Weights of a small transformer language model: MLP 896 SwiGLU, 457M tokens.
MLP neurons of a small language model. Each row is named by its layer, matrix (gate and up: input weights; down: output weights) and neuron, and shows model dimensions 272-399. Each number is 200 + 40 x the weight over its row's rms, rounded and kept within 0 to 999. A neuron's up and down rows have the sign that makes its largest values positive.
After each neuron's rows, "fires after" lists the tokens most often just before its 100 highest values on Wikipedia text that the model never trained on; "fires before" lists the tokens most often just after its 100 highest values on Wikipedia text that the model never trained on. A number after a token or word is its count.

L3.gate779,175,178,269,147,165,165,268,214,210,210,209,165,176,199,220,184,266,181,170,82,231,194,222,218,166,177,187,168,240,192,220,227,208,189,187,220,181,214,173,163,213,201,229,214,163,257,118,200,197,133,217,189,187,218,151,208,223,200,176,138,202,168,231,212,219,202,182,180,191,209,199,262,200,170,200,195,226,180,269,188,167,151,289,223,273,120,221,153,224,216,209,166,165,242,242,246,135,268,130,146,185,238,140,158,263,191,198,145,233,207,212,252,151,257,206,229,245,237,200,238,132,186,118,238,155,232,221,226
L3.up779,184,194,141,179,152,201,224,213,185,277,174,176,166,236,171,207,236,170,164,176,196,199,195,161,199,185,178,162,197,216,175,149,252,159,118,107,221,183,239,192,273,192,247,211,211,180,128,147,189,215,159,199,254,186,205,193,286,128,179,217,130,201,102,162,218,186,214,137,270,136,212,130,147,221,134,157,174,136,161,173,201,158,231,202,296,203,149,183,217,160,155,166,135,216,108,250,208,135,196,159,200,128,195,194,184,201,233,161,161,214,211,218,177,274,175,210,245,171,265,187,174,174,147,249,201,211,183,285
L3.down779,219,210,207,204,178,181,247,64,200,178,215,202,275,198,227,182,240,198,291,189,201,134,218,219,212,147,240,211,204,244,219,237,200,201,250,232,257,194,127,227,178,193,158,189,210,165,178,157,195,199,235,178,250,206,119,170,129,151,171,174,144,162,235,222,245,185,250,219,260,188,161,218,257,188,180,171,219,220,185,205,146,187,236,164,150,220,205,166,197,223,229,244,182,125,263,135,201,189,186,187,182,259,236,215,165,191,245,124,212,167,178,227,264,179,204,232,264,241,177,177,215,66,208,183,212,267,206,205
fires after: " " 66, " (+" 7
fires before: "." 35, " |" 11, "-" 8, "–" 8

L3.gate384,258,160,222,238,222,184,189,203,260,214,169,209,152,238,237,171,150,166,217,239,185,185,174,209,128,185,202,261,243,186,242,231,184,267,165,161,158,248,118,172,201,202,313,165,205,238,156,170,190,236,193,298,110,218,204,237,208,195,214,221,247,168,183,213,219,229,206,204,168,181,179,212,181,203,191,114,245,195,150,221,236,148,262,115,196,204,172,145,192,179,240,235,161,202,185,219,164,204,169,145,142,212,144,202,154,188,229,189,190,237,184,216,222,168,149,176,118,282,191,276,233,225,166,256,236,177,250,225
L3.up384,233,253,222,253,278,221,189,177,220,211,99,180,180,258,208,154,252,254,226,180,209,209,247,175,241,165,157,209,205,172,231,229,219,220,240,150,200,95,180,149,141,223,170,120,223,223,260,180,198,223,254,157,120,207,265,212,225,250,219,195,192,152,235,214,217,143,211,201,208,196,174,130,214,254,188,141,194,126,197,166,238,236,187,221,222,273,296,129,244,162,184,192,176,241,189,206,243,188,212,303,180,161,248,149,183,212,147,251,260,132,268,241,224,165,175,259,165,215,203,273,207,157,230,183,192,243,246,184
L3.down384,262,154,135,196,196,220,243,206,230,259,210,239,232,250,225,258,227,217,172,154,169,215,176,241,264,260,146,224,212,229,150,236,226,144,234,191,264,196,218,196,183,212,212,177,190,195,99,155,178,197,209,264,180,238,194,163,195,166,236,232,258,226,233,235,158,213,204,196,183,169,178,209,183,235,243,216,153,184,271,245,216,145,185,259,195,209,214,250,197,160,153,188,207,188,175,258,181,275,244,164,165,177,209,220,165,222,187,159,92,257,205,203,175,188,276,181,252,145,226,212,151,264,144,211,244,234,123,204
fires after: " −" 19, " +" 18, " (+" 8, "C" 5, " U" 4
fires before: "." 23, " |" 22, " |\n" 9, " SM" 4

L3.gate548,138,294,293,256,209,148,221,74,283,143,174,218,185,176,171,224,198,106,212,138,251,225,198,154,190,132,258,190,102,179,175,259,244,213,165,178,149,183,111,179,184,143,190,160,190,190,183,141,188,251,133,112,124,168,189,219,208,190,209,140,173,182,197,217,235,223,181,188,196,199,254,222,203,215,172,247,255,204,242,191,257,206,274,171,110,175,133,193,122,207,230,205,197,126,240,177,285,180,293,208,196,230,177,205,160,280,222,134,171,253,189,153,193,215,193,162,226,221,193,203,93,191,161,161,254,207,161,265
L3.up548,214,204,249,263,154,245,146,199,231,276,250,228,189,150,232,147,197,145,213,214,147,164,196,217,193,191,150,231,235,233,214,207,177,212,164,230,139,222,269,228,206,178,201,245,179,132,199,239,249,174,234,147,236,266,147,134,210,157,175,206,227,227,210,195,139,193,210,131,230,225,232,214,184,193,240,189,241,233,177,169,189,196,179,125,225,243,227,236,203,182,220,192,225,228,136,193,206,186,209,228,175,172,169,143,261,146,263,188,236,230,249,197,219,215,220,170,201,151,201,276,184,228,255,202,175,215,244,174
L3.down548,135,246,155,197,226,241,139,145,193,142,217,173,156,226,145,134,156,173,177,191,213,192,172,239,195,119,216,157,221,171,264,200,206,202,210,180,258,190,221,114,224,197,268,78,106,171,109,154,201,250,235,174,215,180,168,200,190,187,195,180,196,249,223,180,174,177,208,183,178,216,196,172,210,178,261,239,201,196,283,166,89,225,182,228,216,201,196,247,183,244,192,232,127,75,257,205,157,171,242,195,237,210,199,207,175,207,209,213,190,200,210,233,150,192,196,201,190,226,201,251,161,193,150,121,197,232,177,241
fires after: "\n" 39, " " 24, " (" 9, "'\n" 5
fires before: "." 38, "," 12, ")" 8, " October" 6, " |" 6, " November" 5

L3.gate252,218,151,206,168,182,179,183,185,247,108,264,157,154,201,92,176,158,148,208,226,253,252,215,203,252,250,210,201,230,206,198,224,198,239,227,180,128,139,198,189,164,123,149,174,132,234,205,174,199,194,241,195,262,176,225,129,250,237,232,160,230,226,168,177,181,230,228,166,211,231,140,243,206,183,248,134,120,123,130,178,166,233,276,233,249,223,255,168,158,231,144,244,281,281,227,165,210,170,215,175,224,209,164,213,185,133,207,237,237,230,159,172,194,259,198,221,200,190,267,214,215,180,169,216,239,195,220,275
L3.up252,173,236,189,206,182,248,180,178,258,113,179,169,174,185,132,286,201,223,138,245,235,211,183,139,208,214,216,220,201,157,194,168,174,173,119,255,210,196,183,205,175,174,136,225,154,228,213,202,194,269,208,172,273,223,214,209,282,236,133,152,218,76,202,290,284,204,221,228,181,262,244,180,199,174,254,164,231,221,252,178,177,223,219,178,138,180,210,204,230,158,208,145,247,127,210,285,274,170,244,249,165,139,222,175,214,217,191,227,225,120,202,147,232,158,158,177,189,177,179,285,325,115,222,246,245,209,195,110
L3.down252,297,190,125,238,172,154,231,78,198,235,101,163,148,159,176,217,213,174,316,169,164,185,167,244,142,224,234,181,150,166,248,205,235,271,179,180,138,189,139,164,242,222,154,201,192,188,220,201,104,264,305,161,209,237,170,155,175,274,200,189,173,202,195,220,182,164,185,194,208,176,147,180,233,196,186,216,168,154,158,288,204,161,214,237,184,204,240,257,157,193,167,218,233,254,233,233,181,191,166,211,226,241,154,267,224,107,211,223,201,220,206,177,230,189,169,211,222,168,171,229,195,245,217,225,217,198,294,178
fires after: " |" 30, "\n" 20, " |\n" 14, "|---|---|---|---|---|\n" 9, " Website" 4, " Career" 4
fires before: " " 27, " |" 25, " Al" 12, " Lin" 6, ":" 4

L3.gate854,215,219,273,207,232,167,207,194,294,133,172,176,241,207,254,138,224,240,225,167,203,220,275,149,191,167,210,185,194,254,218,177,97,232,196,229,227,201,154,103,212,214,203,294,248,198,314,158,236,226,240,157,251,181,209,136,252,145,227,170,240,241,150,137,243,235,195,270,175,218,239,203,232,269,256,299,224,197,237,199,198,234,182,249,167,213,223,234,152,231,212,151,228,214,211,161,205,172,188,224,75,271,242,166,196,225,245,218,170,249,186,173,211,170,266,195,188,228,244,230,170,254,229,235,170,190,241,224
L3.up854,220,206,220,147,213,224,238,152,184,179,237,136,189,148,257,218,153,246,248,163,164,153,153,233,189,193,167,153,209,214,218,152,149,198,200,222,219,142,153,131,162,207,210,161,190,296,175,201,221,217,222,155,148,204,207,216,167,101,184,243,236,226,197,207,134,198,161,260,159,186,188,161,262,189,227,169,257,230,247,140,183,277,144,218,199,201,219,195,211,221,210,192,197,247,211,194,177,194,205,168,171,215,253,243,175,246,196,176,189,208,145,205,217,173,170,187,260,225,185,265,125,135,186,239,159,163,181,137
L3.down854,228,234,103,202,156,228,104,139,131,180,288,247,204,228,110,238,195,177,280,229,302,197,214,247,243,169,165,258,126,126,304,146,236,210,209,225,224,177,192,276,159,179,214,247,152,277,277,208,209,158,177,183,151,210,202,269,160,189,205,179,164,237,235,200,207,145,171,172,200,236,148,202,215,84,223,128,125,237,203,141,248,192,179,178,242,138,243,249,222,199,270,194,182,198,250,215,222,188,167,239,171,186,184,229,188,165,188,190,222,195,199,172,210,177,128,201,156,155,187,234,199,201,115,182,208,171,148,240
fires after: "6" 22, "7" 21, "0" 18, "8" 15, "5" 10, "4" 8
fires before: " |" 40, "." 10, " |\n" 8, "000" 4

L3.gate91,169,201,249,153,204,247,187,151,203,152,241,229,248,174,319,208,155,231,173,219,257,165,223,229,213,240,180,199,174,164,152,185,181,246,119,218,158,216,226,174,250,164,136,230,91,202,282,162,189,194,256,244,184,202,168,140,223,228,242,163,159,135,109,207,129,267,189,250,210,169,199,286,210,218,255,208,174,182,196,148,200,206,193,270,101,186,211,172,185,259,203,210,201,182,204,215,143,210,167,199,201,168,255,285,191,124,257,187,276,204,267,269,200,193,146,162,151,243,228,203,220,136,187,210,124,188,122,134
L3.up91,181,256,192,230,153,194,209,226,242,137,197,115,169,191,246,235,274,194,189,181,222,233,249,150,240,183,200,231,233,182,206,211,193,151,155,122,215,187,209,104,232,196,168,239,114,188,186,146,239,158,179,182,215,140,149,162,169,152,174,137,215,183,179,178,214,272,191,178,305,226,183,242,188,142,233,217,135,266,228,249,150,169,209,215,142,310,174,211,167,204,266,250,145,256,250,186,221,223,215,284,233,180,173,179,165,207,247,152,200,209,200,218,96,250,227,146,142,250,202,288,178,141,261,223,230,228,202,208
L3.down91,203,164,182,192,230,179,204,250,156,199,182,189,250,110,249,171,245,175,205,217,223,242,159,274,181,238,187,165,244,195,227,179,161,291,223,231,119,229,173,259,186,160,99,215,248,219,179,278,187,184,202,231,232,178,240,153,184,269,235,211,197,296,219,201,235,150,227,192,260,204,239,171,265,230,238,163,158,182,237,256,299,233,223,206,214,309,228,283,194,233,99,238,232,274,169,220,188,227,162,212,123,183,283,160,168,184,207,220,241,240,215,127,224,110,250,210,168,234,254,179,157,238,175,189,302,222,238,237
fires after: "201" 37, "202" 27, "199" 5, "197" 5
fires before: "," 54, " |" 14, "s" 7

L3.gate524,124,211,249,183,189,233,212,195,206,179,167,218,152,216,259,243,237,221,150,231,158,179,226,199,197,226,222,215,166,208,128,318,193,246,226,190,145,194,192,271,223,148,177,219,192,169,201,224,237,175,242,209,75,187,231,220,243,191,195,121,208,205,213,230,137,257,204,193,247,223,206,240,203,242,244,197,234,275,187,169,211,163,264,197,225,238,210,131,239,200,178,192,235,163,221,203,169,186,176,223,166,187,181,239,226,184,207,181,208,175,199,249,180,219,290,170,208,145,138,123,215,170,199,163,183,141,207,231
L3.up524,260,247,200,188,185,285,135,224,233,197,191,228,238,169,175,119,282,212,224,176,215,209,209,167,164,191,163,188,168,168,180,175,264,160,136,226,246,215,204,177,192,204,160,191,231,268,204,241,175,167,190,232,225,270,227,209,204,167,172,199,196,231,162,256,197,172,141,161,195,128,178,199,229,145,239,202,173,199,215,249,167,216,137,208,184,189,234,250,192,285,170,198,221,128,125,158,223,144,241,183,256,215,230,226,236,219,230,147,267,184,321,124,176,84,147,199,222,203,194,187,251,140,217,118,218,200,181,184
L3.down524,185,167,178,240,252,236,236,142,176,267,197,215,250,185,154,182,242,202,208,220,245,178,159,253,155,201,186,207,222,219,160,203,127,249,159,188,160,218,242,156,166,213,168,228,151,269,230,196,212,269,202,188,250,197,166,243,180,253,144,229,205,159,189,207,302,150,171,211,192,242,173,124,166,235,142,226,282,153,230,246,158,247,254,233,248,207,165,198,220,154,174,206,178,119,188,171,190,169,202,124,217,207,138,175,161,164,224,280,201,254,206,224,222,148,114,216,172,186,236,166,242,181,165,153,176,257,261,181
fires after: "201" 34, "199" 13, "202" 13, "200" 11, "192" 8, "189" 7
fires before: "," 45, ".\n\n" 10, " |" 7, " and" 5, "." 4

L3.gate597,245,128,194,188,210,161,195,198,221,211,107,208,207,194,125,192,272,195,238,137,185,253,254,211,173,143,227,136,259,233,201,213,207,157,215,287,283,191,110,160,234,223,242,182,168,100,258,162,269,135,229,148,206,215,136,202,285,168,180,149,258,162,181,219,194,228,259,275,162,276,223,256,130,221,260,283,203,161,184,156,177,257,208,246,208,168,171,241,159,204,183,191,173,236,217,222,202,204,261,165,218,207,258,191,158,186,200,160,186,171,167,143,199,206,191,207,192,192,173,194,206,190,209,249,225,180,156,139
L3.up597,244,270,208,258,199,203,203,172,181,224,230,272,237,172,164,126,192,234,211,226,256,181,210,159,234,205,209,154,156,227,166,215,218,119,236,198,179,173,178,225,198,226,210,226,214,223,215,184,164,157,229,225,103,201,192,191,190,246,202,156,199,133,255,184,149,221,201,196,195,285,204,192,230,230,215,304,227,249,229,260,126,172,117,268,143,223,188,181,180,188,258,191,210,271,184,205,186,241,162,222,182,274,142,238,173,232,251,242,209,244,235,181,180,143,236,192,197,284,227,203,231,207,214,155,195,186,195,204
L3.down597,220,218,143,211,258,127,239,152,225,196,243,254,227,258,242,129,241,205,219,246,166,236,212,183,171,161,219,198,245,194,201,201,167,300,167,209,190,162,234,289,225,194,217,299,314,235,200,264,191,206,177,215,183,150,240,170,199,231,225,231,236,143,310,210,178,162,161,266,211,250,222,208,197,311,139,213,239,184,177,250,216,185,192,187,205,216,213,299,239,119,178,229,171,209,194,274,247,163,247,244,244,178,109,169,172,166,224,194,213,192,137,193,170,232,170,209,210,184,184,220,212,222,164,230,195,255,208,107
fires after: "201" 43, "199" 21, "200" 12, "202" 9, "196" 6, "198" 5
fires before: "–" 35, " |" 23, " |\n" 8, "\n" 7, ":" 5, "-" 5

L3.gate624,259,111,144,236,197,187,240,229,166,187,229,248,212,206,204,157,207,189,179,172,172,213,202,227,147,177,205,182,115,221,131,207,239,229,258,214,156,174,227,207,261,158,234,126,227,218,226,202,144,111,296,213,127,182,244,248,199,199,228,228,229,219,200,221,130,220,226,185,170,236,207,183,184,277,215,173,177,188,223,233,319,190,155,238,173,271,230,166,212,199,201,183,183,221,189,160,202,183,175,183,206,189,204,193,163,217,128,218,172,202,230,149,207,260,214,226,194,183,109,163,235,149,149,266,270,101,249,198
L3.up624,199,158,224,203,163,130,92,273,182,238,165,133,241,196,258,159,209,202,248,157,208,139,150,177,154,213,220,214,238,235,227,184,266,246,188,176,238,189,240,205,253,241,278,190,156,179,250,196,143,196,224,266,184,236,175,194,136,211,155,211,148,216,146,238,197,179,188,144,190,168,176,246,226,218,247,214,294,137,199,139,192,204,121,103,202,194,195,209,139,194,189,160,187,236,194,235,234,183,250,208,197,136,164,233,138,103,294,187,252,252,212,223,211,191,207,181,178,165,211,204,89,237,207,166,207,109,181,260
L3.down624,167,156,191,277,175,273,114,331,183,197,167,225,212,248,132,170,188,215,242,227,157,221,220,168,179,164,177,197,227,215,248,189,199,118,177,242,225,176,170,254,192,148,242,127,217,205,211,263,212,163,261,208,142,236,206,224,228,118,226,144,126,242,186,148,222,181,257,193,192,202,169,170,177,169,238,247,175,237,202,191,235,242,166,165,207,191,196,225,141,249,115,188,200,259,255,187,174,251,196,157,191,103,245,214,249,163,256,183,195,249,170,217,226,175,156,156,102,121,179,212,189,186,143,209,238,184,184,213
fires after: "0" 43, "th" 23, " World" 4
fires before: "," 29, "." 16, " and" 8, " to" 4

L3.gate752,279,195,145,285,253,173,242,202,212,204,203,195,180,179,249,248,200,211,159,229,165,261,174,226,148,188,284,142,167,138,165,144,155,194,167,185,260,157,207,225,244,238,259,183,230,166,148,171,173,156,225,147,185,178,230,251,165,202,182,242,271,249,199,235,187,200,199,196,206,209,127,186,216,197,212,242,187,135,183,218,223,211,167,182,190,158,264,170,199,138,210,182,208,184,143,196,198,168,198,239,254,162,207,220,201,276,219,203,191,272,250,181,194,190,187,198,176,169,223,225,165,255,228,200,211,220,211,177
L3.up752,198,159,83,176,201,205,143,226,247,195,100,187,143,177,219,184,204,171,207,206,194,209,218,144,264,199,201,265,178,226,147,232,159,189,210,147,144,172,224,115,155,179,246,217,161,181,188,173,185,170,233,203,266,191,161,228,221,217,187,178,187,114,205,180,183,229,201,214,169,227,162,237,254,192,215,195,242,180,172,200,196,182,152,234,172,213,167,237,184,176,177,197,222,253,161,228,171,269,217,245,174,161,189,211,177,168,179,277,244,192,158,128,246,221,225,262,204,175,197,233,200,266,217,129,107,227,222,252
L3.down752,206,201,153,186,230,160,190,158,236,274,180,197,199,214,207,254,259,224,204,210,182,244,144,222,277,246,254,200,213,198,198,160,141,123,171,205,278,246,229,149,174,202,260,175,191,258,195,171,196,268,177,183,165,173,125,203,194,151,202,235,157,217,202,230,198,201,177,148,199,160,238,213,120,184,213,210,194,181,181,264,180,138,139,171,188,179,115,207,151,235,211,129,156,235,129,230,201,182,246,181,267,219,243,177,227,207,115,174,212,213,207,164,211,307,213,149,273,180,235,192,194,223,183,231,215,195,190,209
fires after: " " 75, " ." 12, " (" 8, " +" 4
fires before: " |" 40, " /" 10, " |\n" 8, "." 7, ";" 6, "–" 6

L3.gate141,186,211,141,221,230,138,233,134,202,155,253,194,225,162,184,228,196,193,135,221,286,245,197,169,142,112,173,250,189,189,172,263,171,251,278,227,189,211,216,209,214,205,76,188,280,218,219,229,244,165,196,177,125,234,151,225,126,124,224,216,204,192,266,160,172,205,113,200,235,224,226,201,193,244,193,195,246,185,223,197,155,120,207,153,180,181,170,145,231,195,312,182,231,183,286,182,185,141,144,153,180,226,180,175,206,237,178,148,258,234,236,130,153,221,274,170,246,218,116,205,141,148,147,133,153,172,217,284
L3.up141,188,179,139,163,199,224,293,151,158,182,223,159,265,267,224,222,173,211,182,193,220,171,210,208,204,215,189,199,146,179,212,162,260,210,225,127,232,200,229,288,225,243,185,226,271,222,282,210,255,209,195,277,214,223,180,207,197,173,226,186,208,179,268,188,176,214,139,193,240,180,254,198,209,253,179,264,255,243,248,243,200,257,96,226,240,236,127,166,207,216,195,235,171,259,225,159,212,208,175,229,203,155,266,184,227,195,174,187,227,230,179,157,259,199,213,233,208,89,218,167,208,159,216,180,153,116,117,243
L3.down141,190,244,125,168,151,181,123,193,171,217,180,145,234,188,162,217,200,194,168,165,147,221,184,177,181,165,213,239,234,202,221,241,249,121,190,168,199,206,265,218,185,230,238,199,204,219,233,239,233,129,152,184,218,241,223,213,188,210,267,212,165,141,175,266,189,244,180,196,197,82,205,123,145,123,81,205,224,212,166,199,155,221,159,166,224,237,156,220,200,197,152,203,181,236,189,208,123,228,211,201,200,149,229,225,217,270,206,182,177,225,234,151,217,167,238,186,185,186,272,173,216,233,217,235,226,135,150,230
fires after: "4" 11, "0" 11, "3" 10, "1" 7, "5" 7, "8" 6
fires before: " " 52, " the" 9, " May" 4, "," 4

L3.gate562,222,207,212,136,238,297,191,178,273,229,212,191,193,210,194,175,223,154,134,244,169,178,122,86,187,202,213,73,216,202,249,179,127,163,192,178,238,170,210,102,131,187,116,120,131,250,177,183,179,159,163,200,218,243,210,178,187,219,236,164,206,171,140,221,232,222,199,135,233,149,199,145,209,207,177,165,190,132,188,166,156,247,166,145,188,236,241,226,205,209,186,178,170,170,219,170,228,244,195,240,197,217,176,209,231,160,207,230,238,160,252,226,165,224,166,114,192,328,234,167,177,156,288,160,212,243,177,206
L3.up562,271,182,240,187,222,205,202,201,251,249,193,189,214,226,231,178,159,183,172,209,189,213,127,177,176,114,198,192,178,198,193,165,150,170,206,190,182,232,199,146,223,199,143,94,143,255,195,177,210,141,123,160,242,178,169,168,254,250,216,240,237,186,244,214,220,210,158,174,238,269,143,171,180,192,213,131,135,255,220,164,179,284,192,169,193,274,235,143,128,161,187,146,144,214,178,162,167,322,208,231,270,120,168,179,165,135,142,74,203,229,248,200,220,114,185,184,272,221,244,253,194,134,186,180,181,209,226,238
L3.down562,158,173,163,188,144,194,249,268,256,203,165,259,216,208,209,212,176,170,294,236,154,181,159,160,236,137,135,213,177,208,205,223,179,140,187,206,236,199,230,197,253,159,148,193,116,257,221,159,139,199,208,174,187,155,203,218,173,279,244,170,173,205,219,217,212,144,228,142,211,148,178,236,231,201,268,161,124,179,235,249,202,217,185,202,205,227,191,147,145,208,108,185,124,255,177,162,260,298,211,207,158,199,249,180,235,203,198,118,211,114,199,168,202,173,209,234,255,164,144,197,237,199,233,228,199,195,235,152
fires after: " " 29, " |\n" 9, "." 6, "-" 6, ")" 5, " votes" 5
fires before: " " 77, ")" 6

L3.gate304,223,230,209,203,199,215,199,182,236,210,169,174,252,207,153,171,236,163,203,160,217,268,175,167,243,144,280,161,195,125,178,231,213,226,311,195,184,229,239,221,179,216,202,278,253,145,235,175,220,258,211,191,127,225,161,197,255,205,152,202,246,197,173,273,293,192,198,159,165,173,96,180,188,204,150,259,248,147,166,244,203,195,113,245,284,249,196,225,203,179,166,246,229,234,269,191,192,278,215,243,181,253,233,240,205,199,156,179,248,290,246,250,265,166,228,133,230,246,108,278,194,161,175,187,154,200,224,161
L3.up304,241,161,170,113,132,214,260,53,216,231,168,197,256,160,229,210,163,222,148,198,146,140,171,216,207,148,200,183,234,186,241,159,167,240,199,172,207,164,176,202,241,258,228,175,150,231,245,233,214,171,214,154,167,208,148,296,260,227,221,195,267,197,150,201,213,226,177,185,207,204,138,178,204,286,182,201,204,218,224,233,167,186,134,245,196,179,232,240,276,154,234,190,161,239,184,182,199,197,194,237,263,204,186,215,232,213,277,174,171,133,225,138,237,224,180,226,276,205,251,208,228,239,188,170,169,247,169,272
L3.down304,233,234,171,161,182,151,209,116,295,225,258,224,254,161,171,161,287,182,189,229,166,216,199,194,167,205,169,154,169,208,174,175,201,148,181,165,76,252,133,202,195,207,256,168,195,169,161,182,229,199,213,280,165,146,114,259,259,224,220,180,243,207,180,218,193,240,137,220,244,203,201,213,238,216,199,258,292,177,203,204,167,197,93,92,141,212,262,174,258,217,244,250,214,306,210,184,218,185,210,191,254,163,170,201,239,217,239,177,223,176,207,268,243,199,197,156,176,229,194,244,238,239,217,204,202,210,183,208
fires after: " " 59, "\n" 9, " Total" 6, " (" 5, "201" 4
fires before: " |" 48, "." 15, "–" 8, ")" 5, "rd" 4, ":" 4

L3.gate549,175,239,257,226,187,113,169,128,148,189,202,251,234,211,250,178,152,125,176,247,218,265,211,173,99,171,217,237,262,232,187,201,229,212,180,212,225,150,129,212,167,244,215,187,248,248,204,213,169,230,203,162,161,181,214,197,227,170,146,240,247,183,199,210,232,161,227,189,171,155,166,270,274,158,177,169,248,212,248,148,181,181,251,232,227,183,156,244,247,219,240,166,191,140,240,213,194,117,184,181,249,142,186,183,212,207,142,227,226,213,174,201,200,251,217,180,290,229,217,189,168,107,245,160,230,219,212,203
L3.up549,166,211,212,143,230,131,221,232,185,203,147,194,241,296,131,181,218,205,200,311,203,205,204,126,123,171,194,189,206,194,243,178,166,262,220,201,229,192,253,166,189,184,147,183,230,214,222,208,236,270,177,214,245,141,157,168,230,127,224,202,217,229,247,157,245,197,209,127,131,241,236,173,201,181,178,144,216,164,166,133,210,176,161,190,221,155,166,188,214,174,237,195,242,152,244,209,109,181,164,230,168,175,152,271,256,198,159,208,210,139,203,197,271,290,220,245,249,129,201,213,179,223,170,164,199,214,201,216
L3.down549,220,245,178,174,242,160,216,99,128,228,238,213,137,144,233,181,178,202,229,199,231,211,168,258,186,148,186,139,136,204,199,121,211,230,146,194,147,193,165,269,204,188,222,223,164,219,208,273,162,228,178,256,199,217,284,165,194,231,251,215,160,212,256,232,192,202,198,136,211,202,183,220,192,121,121,212,232,250,172,249,259,258,124,173,155,150,237,224,149,195,148,179,218,234,235,193,177,242,205,169,175,172,157,97,217,167,173,195,193,136,234,176,190,197,236,195,228,176,167,163,183,191,217,142,223,232,289,227
fires after: " |" 60, " |\n" 13, " " 12, "|" 7, "%" 5
fires before: " |" 34, "100" 14, " " 13, "|" 6, "2" 5, " Democratic" 5

L3.gate819,112,215,222,206,254,236,255,246,234,165,195,246,246,202,249,173,262,189,192,309,198,216,223,209,154,142,229,266,247,234,122,177,245,209,214,247,193,179,171,216,183,177,138,223,194,254,157,198,219,157,179,175,209,179,226,243,229,206,259,181,188,146,124,240,267,144,233,233,182,178,208,182,247,277,243,251,195,183,228,214,205,208,259,199,224,226,200,191,132,185,157,202,200,137,196,228,162,145,188,202,255,183,231,231,244,151,179,140,183,144,148,171,207,197,171,204,162,203,263,196,233,213,233,266,172,127,216,171
L3.up819,234,209,235,190,157,152,167,182,249,228,216,161,232,197,136,163,194,165,189,216,217,187,234,177,224,167,232,215,146,117,290,202,229,181,168,174,147,168,231,237,251,180,256,211,241,244,193,174,151,200,236,227,203,97,148,180,218,227,200,204,218,217,190,203,102,178,266,162,244,129,231,179,220,172,251,171,297,159,135,235,197,156,203,160,104,192,158,183,153,180,211,215,156,139,168,122,201,184,207,244,247,166,203,229,183,283,206,203,222,180,252,220,223,156,252,184,240,159,197,251,301,254,167,238,164,245,191,175
L3.down819,213,161,233,174,184,191,294,132,229,161,238,171,268,155,241,140,205,194,195,245,200,213,149,205,148,229,217,159,218,243,182,191,220,171,205,245,171,266,236,171,215,157,195,226,171,265,264,198,234,183,160,203,159,205,155,199,255,214,193,165,196,153,156,142,204,192,180,332,158,152,226,173,239,272,211,145,180,245,209,242,202,232,218,231,212,180,214,175,175,188,141,223,152,180,226,198,188,168,58,151,257,171,192,187,216,188,180,158,142,154,205,142,209,190,195,255,212,233,178,229,152,251,198,220,195,192,80,204
fires after: " |\n" 46, ")" 33, "%" 7, "°W" 5
fires before: " " 69

L3.gate390,260,192,204,195,221,271,292,170,228,192,233,207,215,137,203,188,273,222,221,172,186,254,223,221,227,119,170,106,251,191,228,214,267,242,211,170,171,153,209,127,210,193,195,172,191,166,194,175,195,169,203,191,213,223,181,228,247,150,194,171,263,155,209,226,206,217,229,182,190,190,188,235,172,260,218,136,194,114,170,219,187,170,173,193,153,224,212,218,186,171,134,196,217,163,194,222,177,253,193,174,167,218,185,200,187,198,267,120,189,169,161,185,196,210,179,198,230,195,213,197,217,239,178,202,185,153,210,107
L3.up390,155,128,175,213,204,297,265,143,165,195,298,220,164,213,205,194,125,220,262,254,244,194,258,194,190,169,78,166,244,140,170,219,234,179,131,236,241,191,259,270,157,210,181,186,211,269,225,238,227,199,158,149,131,162,154,170,195,131,208,186,172,209,208,202,241,226,186,210,200,249,196,194,224,145,183,152,266,184,197,264,192,142,116,192,292,141,169,204,201,174,238,198,203,225,194,207,197,204,229,163,143,257,212,239,165,173,277,168,150,311,231,231,229,126,123,255,247,188,195,167,162,154,298,183,265,170,168,145
L3.down390,194,247,238,183,140,150,199,305,260,261,252,265,241,189,209,159,228,164,184,178,205,265,208,127,235,123,129,238,208,198,224,171,214,205,231,193,139,236,189,292,180,206,128,178,191,212,179,271,189,188,168,166,221,174,214,234,192,188,221,207,226,152,215,166,236,162,217,276,121,181,239,172,243,185,201,211,223,187,157,186,190,309,169,255,250,150,177,210,127,224,215,219,261,164,200,239,169,210,205,193,173,193,166,187,181,246,176,146,170,203,162,212,165,178,223,176,204,291,245,237,163,121,224,200,171,120,197,201
fires after: " |\n" 36, " was" 13, "==" 10, " is" 5, "|---|---|---|---|\n" 4
fires before: " " 45, " in" 14, "==\n" 7, "\n" 4, " ==\n" 4